From a checkpoint of a small transformer trained on Wikipedia.
Architecture: RMSNorm before each block, no biases in attention or MLP.
MLP neurons of a small language model. Each row is named by its layer, matrix (gate and up: input weights) and neuron, and shows model dimensions 48-143. Each number is 128 + 32 x the weight over its row's rms, rounded and kept within 0 to 255. Numbers have three digits each. A neuron's up and down rows have the sign that makes its largest values positive.
Before each neuron's rows, "fires on" lists the tokens most often at its 100 highest values on Wikipedia text that the model never trained on; "fires in" lists the words (lower case) most often at its 100 highest values on Wikipedia text that the model never trained on. A number after a token or word is its count.

fires on: " power" 22, "ment" 21, " business" 12, " work" 10
fires in: "power" 18, "business" 9, "player" 7, "work" 7, "pen" 5, "development" 5
L4.gate397:121140112103085157110153139140136165181125089148119198140109135159080085173188158128141148132166095205138060046178181074104130147081120116171129104145122163171155192115075088131160104117104152138126142114172135156108125152172157113099210168092122142154137110139109087133085079161179096107
L4.up397:108146132153097127047183156152106145187132089134113183156144083182058087149143098153143145139129121135134150070151157072073115149080130186168112106142139162122157147120082128095179099140145125119126136129131118189068095180070143100183168137131141133169156106158093097087105041158167098113

fires on: "re" 18, "ory" 17, " Academy" 10, " School" 10, "ram" 7
fires in: "centre" 11, "school" 11, "academy" 10, "story" 9, "kilograms" 7, "media" 5
L4.gate384:163138220133063045118182108178146086156143158124132120112148103114135130125181144123131100175108076112093097130134147135177122129097105088178142082141116101131132184104073117079162176138066149169157126156095120072119098121134122129078143082137115146145073170143136182113115096161159137098
L4.up384:170080108107111099113152107191106103124138124129143141104170118161106138087154149052121136154070093134041119113123122164158126167082145081176104138099146131167173124078089135120137143124145139135190146120117103069129130070153116134063103108095131088057127137180166198107132123185185076136

fires on: " were" 27, " remained" 9, "t" 8, " was also" 8, "st" 6
fires in: "were" 27, "remained" 9, "also" 8, "crystal" 6, "living" 5, "a" 5
L2.gate349:172176151088157114115123152131195130130170072130093079079101138175131148142143103167182138086066147139151126100141130163145098138113165136133104166151135123145138064163129124172126153109105129145128125136119162193154101101145097100128131153113102188071126096115094088125119149135114038108
L2.up349:117165106202141115132140134177122167108130116086105124149146179117183125106115134107156108125214079139143188118097143130163124157122171121126134078139094116164135151136128078132151132162112132107108195124133106138082183175093165120099104135148113117149193098089076126176066109114151183154

fires on: "0" 80, "az" 11
fires in: "0" 75, "díaz" 4
L4.gate251:149133149172108137109115110106147090119149124090113107127189188063129131101138176127180160136111146122076170096165144134129145074134111103126142145111127112092176110145105043125197110098131125153176162126134058095113116155120143186133156103151146121130121183114114176078047128122130126110
L4.up251:122105110110112104118140082180130132148102140101116105158130140103110212124120165182144140155075216072124113174145154078080140102151053111114164117173150065152133108169125117140097090103150053054111170161135084080094115170135125136146107131163084153164131100152138156124068069130061128090

fires on: " those" 13, " these" 12, " However" 12, "ts" 11, " Acc" 8
fires in: "those" 13, "these" 12, "however" 12, "according" 11, "its" 11, "each" 6
L2.gate71:179165115132060213139152110141110192105174162137092199178121092145116162167119111151147188107103117160121121105185100145149130131128145167079176200131151155139137135110097115162128144145098138052094091070127133188089118125118147130073161189053131120116129127125145161096088152134101098119
L2.up71:072127140132128170169160135095135128138136155097129192114108169134088078095112126131070106132077118144139138127119117105131101139123145215099092131113083071107106077094154144127096160144108150093106099108117168171098174116200098113088154168088088159048163137175168122130159121173141099112

fires on: " with" 42, " for" 13, " with " 8, " of" 7, "or of" 6
fires in: "with" 49, "of" 14, "for" 13, "career" 4, "from" 4
L3.gate320:158129174107133149149094129113165124103152114221131094077195103081114128135120141118134193111102129143141104096158180138161126070154113131152179160128156163071143134100105077089216138120156086161087153095200102121143150103152092154165131187112163149073161157174130126145089120180135110079
L3.up320:086162100111124077169158116118101136157137145126113132133144131106105183075103126120136159142116114123160101057116123096119107114130097190163138133082146104175151104165139124137130196141122144151151147194090146131147184174182125159067117157127122173159126120095164101164167107112130070198

fires on: " at" 82, " At" 13, "ed at" 5
fires in: "at" 97
L3.gate235:163077175140147178055166093121107113150143127123151068107098087052146133109192150173086166113122153175100113065141141110126102092137050115143152090156142140117158091166132162178151183133154148190108147112095183138106127111149100122113142109140166073119142167149132123199126118186122117160
L3.up235:164092129136100172108164092115116115116140095067198106122100104085160157121171163154093162086129178163112151087124123104145105071157067113156154151112131175148141105202156172161125142178145154130101165135033117162096101113148088110152125142102087082115158149120166142178144170159133157152

fires on: " Canada" 16, " Australia" 16, " India" 12, " Ireland" 11, " these" 9, "ria" 8
fires in: "canada" 16, "australia" 16, "india" 12, "ireland" 11, "these" 9, "austria" 7
L2.gate261:161124149102128183138113139146117160110097130175124088140083097153157118095132153098119136255098104141165093180142137128153093103195104118131143103148127117103153171139076149160094184112113125130065082155154124106115124071124156149095164172136184106140100101146161179122103042159052133098
L2.up261:147140146125116149144126144151115113147026130175153125122090128124153120144108100137080099234102093064162098193092136133163144125131137182109107141159143137110124181107104173159084150129139131062096105153145123120114107095121164096145155189164186141145119114143154138109097035148090120083

fires on: " following" 27, " held" 21, " During" 16, " earn" 11, " election" 7, "ram" 6
fires in: "following" 27, "held" 21, "during" 17, "earned" 8, "election" 7, "kilograms" 6
L2.gate223:178158139175153128092137155169072181116152175086143113158141093139092160140109152123127115146136091143109082134165116157166084106162123168168183102136153106155168175152118132109160235114089168100121164095120115177135154089175162130061121092093141138154121157178101114150069095157171149125
L2.up223:162093130133049112111114184128134170119107109138154132149124163062111168084086123174125119168137113099172095081131118123091122112157065134106097180179098115179079127107105104102122146057153141174091086151174162111092126137122079134132134084134139124159152151163145128170142056173100112101

fires on: " part" 26, " town" 20, " group" 11, "iet" 9, "off" 7
fires in: "town" 18, "part" 13, "vietnam" 7, "group" 7, "city" 5
L3.gate407:124101118134155222119126054147123129117152123150088157130096103197092111070165144125154115179075130147082129128159110109086119095178133141084107097078084084150142150116092117100082069088070094084124105123083121140146114125084101116126144102173080085168125088161151104114064103136119126139
L3.up407:100104138143128101123182100132163158138134151142097170188113135131125110137117149179210086124121135075129072056085188100083105117128237154092089144149147144150151144114150124157128091154140153105150115163095079120145147154083151131109128113215100094131100117143150150101142079149137125124

fires on: "avy" 15, "rea" 13, "opulation" 10, "ards" 10, "et" 7, "es" 6
fires in: "navy" 15, "area" 13, "population" 10, "yards" 10, "yes" 6, "awards" 5
L5.gate77:165179134128137098091119127121089192075178130171139155113134082092120171114147122127149149142135142179123081146117099147154059067095132116129180122151148168106120175122121100128187158155078141126138115115100160141112099081131112151090091116135144149106136123126096202109091121148096107050
L5.up77:077090136135088123104143141069095158108118113161081157105162131129150105094133126145091113160120107134107130152065075101157067129108101146127087203154145174156117154091152069126127081117125191159144081109094135114136145151138095154134110120167137111160171123129126162083076113142066117071

fires on: " music" 24, "oth" 12, " album" 9, " guitar" 7, " sing" 6, " band" 6
fires in: "music" 22, "album" 10, "band" 6, "guitar" 5, "both" 5, "jazz" 4
L2.gate278:141157147045090112154147109107117078145145229135144147081162190138120108087185178109143082170163144110133100175143099073092126133133139111169153103181172125129139141117089118132103094121117091134113096113161100131097146116144142122092130063134175086113137146126143114109121169176157117110
L2.up278:132155109124157086141119099112082082184113094140163127069173079135168107116139110116125140096159115185079193121105120131115158130085121187136142115065143055126124165117187093090080158088099125080130088120153107125127123181163161163115115131184150173126118121175068109173157129160134132165

fires on: " Chinese" 16, " Japanese" 15, " small" 11, " Australian" 10
fires in: "chinese" 16, "japanese" 15, "australian" 10, "small" 9, "greek" 8, "both" 7
L2.gate50:116169153167112162168104096111120161093144086086163162129065102145104151090150241143131096189100141138166142162180155156163146163090135139084126028099157081161127146116080131099128097049128101140151084125163095122152155135121105126144131097137145062102117130163097127112081127105088116094
L2.up50:074197176076138129133129123149143106157134129171121157157078129125153103165095138124169150115067094130160104154137141133140080123122170171070125097093160072150132142117202145117161142132115169133089124150131136155112075106114147106155108162124097115130143035126131116156078157135129125134

fires on: " found" 30, " reported" 18, " held" 17, " announced" 12, " said" 11, " stated" 7
fires in: "held" 17, "reported" 16, "found" 15, "announced" 12, "said" 11, "stated" 7
L3.gate226:159118126123136152132159147170104185152201153115130127176135169151073133157179136128147149104146119161123104124136144069081136186120104141154124118112075199201104067165127111131164128157138115203146135166156168141126084102165167076124126091041088145112151112175134156163093139130174115161
L3.up226:153137182106031163127111107168096161156138159154090124157094124103128139178121133130175135145156134163149114113111139098092090175098109118114143118166123199120144122145095100160137102129117149108181179144175132128120063101130162109121148128056050149179150117132101073101107114102094133143

fires on: " two" 27, " both" 14, "ent" 13, " three" 10, " four" 6
fires in: "two" 27, "both" 14, "three" 10, "four" 6
L3.gate347:169154085055153164152129041105098168088149169150183165113179077163188182126144114148078111154112121145114124128143119094160152095127131094080121091188106102111122088173154166124115138159105175067080148093141122131162087125111089203141171154133118135125121089114164089119083169162150116105
L3.up347:149124089122050151111107111175124136133134108142090082139165121121109132158130091087142094148125113121139153104086123150088125197154128125148082176184097123161132121137124148205118121100056168113123166153097128082148136085147137197161057133143126128144104125109180136200062088137076213126

fires on: " before" 33, " After" 31, " after" 21, " about" 7, "After" 5
fires in: "after" 54, "before" 33, "about" 7
L2.gate27:115175119104180125115173147171129130105194149160149140131137165109097163117160168164082193144178108127143146091110062061132133103159069140143140087112119114042189078105102094107118140124078103035126133135110184135143151109121136102073105116093137124103160157151188134130166129164122106111
L2.up27:109125159099101104130144081182153110122089112097128164164127113097103106116138125112146092133181116126160077172162112101035096157184094171150140089134154133158108088149164107116120155132120083168124153148092111113184114153138142141102066122180101074158104160121129176067156102135125152050

fires on: " wh" 30, " which" 22, ", which" 17, " in" 6, " belie" 4, "u" 4
fires in: "which" 39, "whom" 7, "whose" 6, "whilst" 6, "in" 6, "whitish" 4
L5.gate85:185162133117157154133138114124097132133110114125092059123097094070148058143182169218135131159151193167114133160139181136109082129144141191116125128115117125104178101099100088138128125078148170152136189101148167119115138129150120107074112116150103108188171090160135104129089093166094135132
L5.up85:121157140191154108168171160067125152062154093131112109142140107073140125107050204154152167107133150145165165133089150150125087138082095117107107126104206075118113077110154197070165093116108169146139127122146120137121111138102103146167160117110086121166149063155164115186184060127159121127

fires on: " her" 45, " this" 8, " St." 7, "- K" 7, " wife" 6
fires in: "her" 43, "this" 8, "st" 7, "wife" 6
L2.gate36:128151150133135167152110129183149169125159164114097133145129143134116150120127205126123188121125169141093152131143171150089173115169131112082107064142065131140176111125094084140154137152107078149100119186084114097131161138180113155143152126117143126093119099142114108113117140136111063085
L2.up36:103148131158110124155092141167185158172090172125133153145128129102115134139075142137097154136126176100131138125135204116079171121115159171074066131183062163132115084109086120113135113198146082106130170189072109108126134120173079140135136120154105127076140112128130094093136142122144095108

fires on: " it" 27, " no" 16, " so" 9, " how" 8, "he" 8
fires in: "it" 28, "no" 15, "how" 8, "so" 6, "she" 5
L4.gate162:161142114117139157102181128175092132119123167110138103157099039121091146122148129142128178110140180164124153112139153139178117153183154093087154096095155186152193164153177134146111067148138110102149172168136170122143117070104160192114096113079067156151150103120170113183094130140138131092
L4.up162:095125150191119142169125141144103113195078117094202129098159081096117067115097150185059097096061171101122132149124095162145134152155153113163085147148149130172146137130164148112130159146106159091163049158094160119120122169148119067127143109151129096162121120111141102141079124122122158167

fires on: " had" 17, " of his" 14, " has" 14, " having" 12, " due to" 7, " Tr" 6
fires in: "had" 17, "his" 16, "has" 14, "having" 12, "to" 7, "average" 5
L3.gate314:173146107119127178160085165085197139180162163108149153034119130110112174180123130142104147149097158095103089061143131152122144038101100152132154122158127171105121132193114103110146122139120173113078097103110113107135229102141155100145141092081151111102150144142129118137169111131148099125
L3.up314:117148086099237144128103179061171111151097110098154157127111091106142193121185114099108153139124128089121069122127132199178134119081129116121078084166194133080087145133099088101162184088156121108076142070104097089124137093119132151144100109125150126162126119105174122112117096133211129110

fires on: "0" 95
fires in: "0" 95
L3.gate144:167187103201176121170166079133129151106143153136146093141199133098146141149128133138040100152134177138109162128124077118106082083081145122059172121127120149105184138112122100166183116086085086131083128093136184160151098158122125173139154150156119117146077089151087142132107077168146130141
L3.up144:104166190121106092125174142084139147217147119136107130120152149121158100205162110142140097155089195099157075103111106121104117104086146149092132233117170084090158164078184123162178125148131127082109161085100126093103164152129136081125150153158130136148156107131102082137140125155178125129

fires on: "ach" 28, "quad" 21, "end" 11, " August" 9, " Olymp" 7, "am" 5
fires in: "massachusetts" 19, "squadron" 11, "squadrons" 7, "august" 6, "machine" 5, "olympic" 4
L2.gate307:168105138069124174103157141190128052132129111146109088159116101131159104159167113117096101153125152192121102007120144099157194062091117090114175054116120080146205145102159092129150159140123120111099164106074185154143167113111135153169157099153137122135105131136130078148118113094166140101
L2.up307:170171161106122041095167117053129110136112156112144149115110098128162141154119126152176105127117168127179134149139170088114146127093140150067086121164120140042164158102134118152117140097113142193102144198129136142141133147124133150187112143184194091147114139125108092122177076116172117163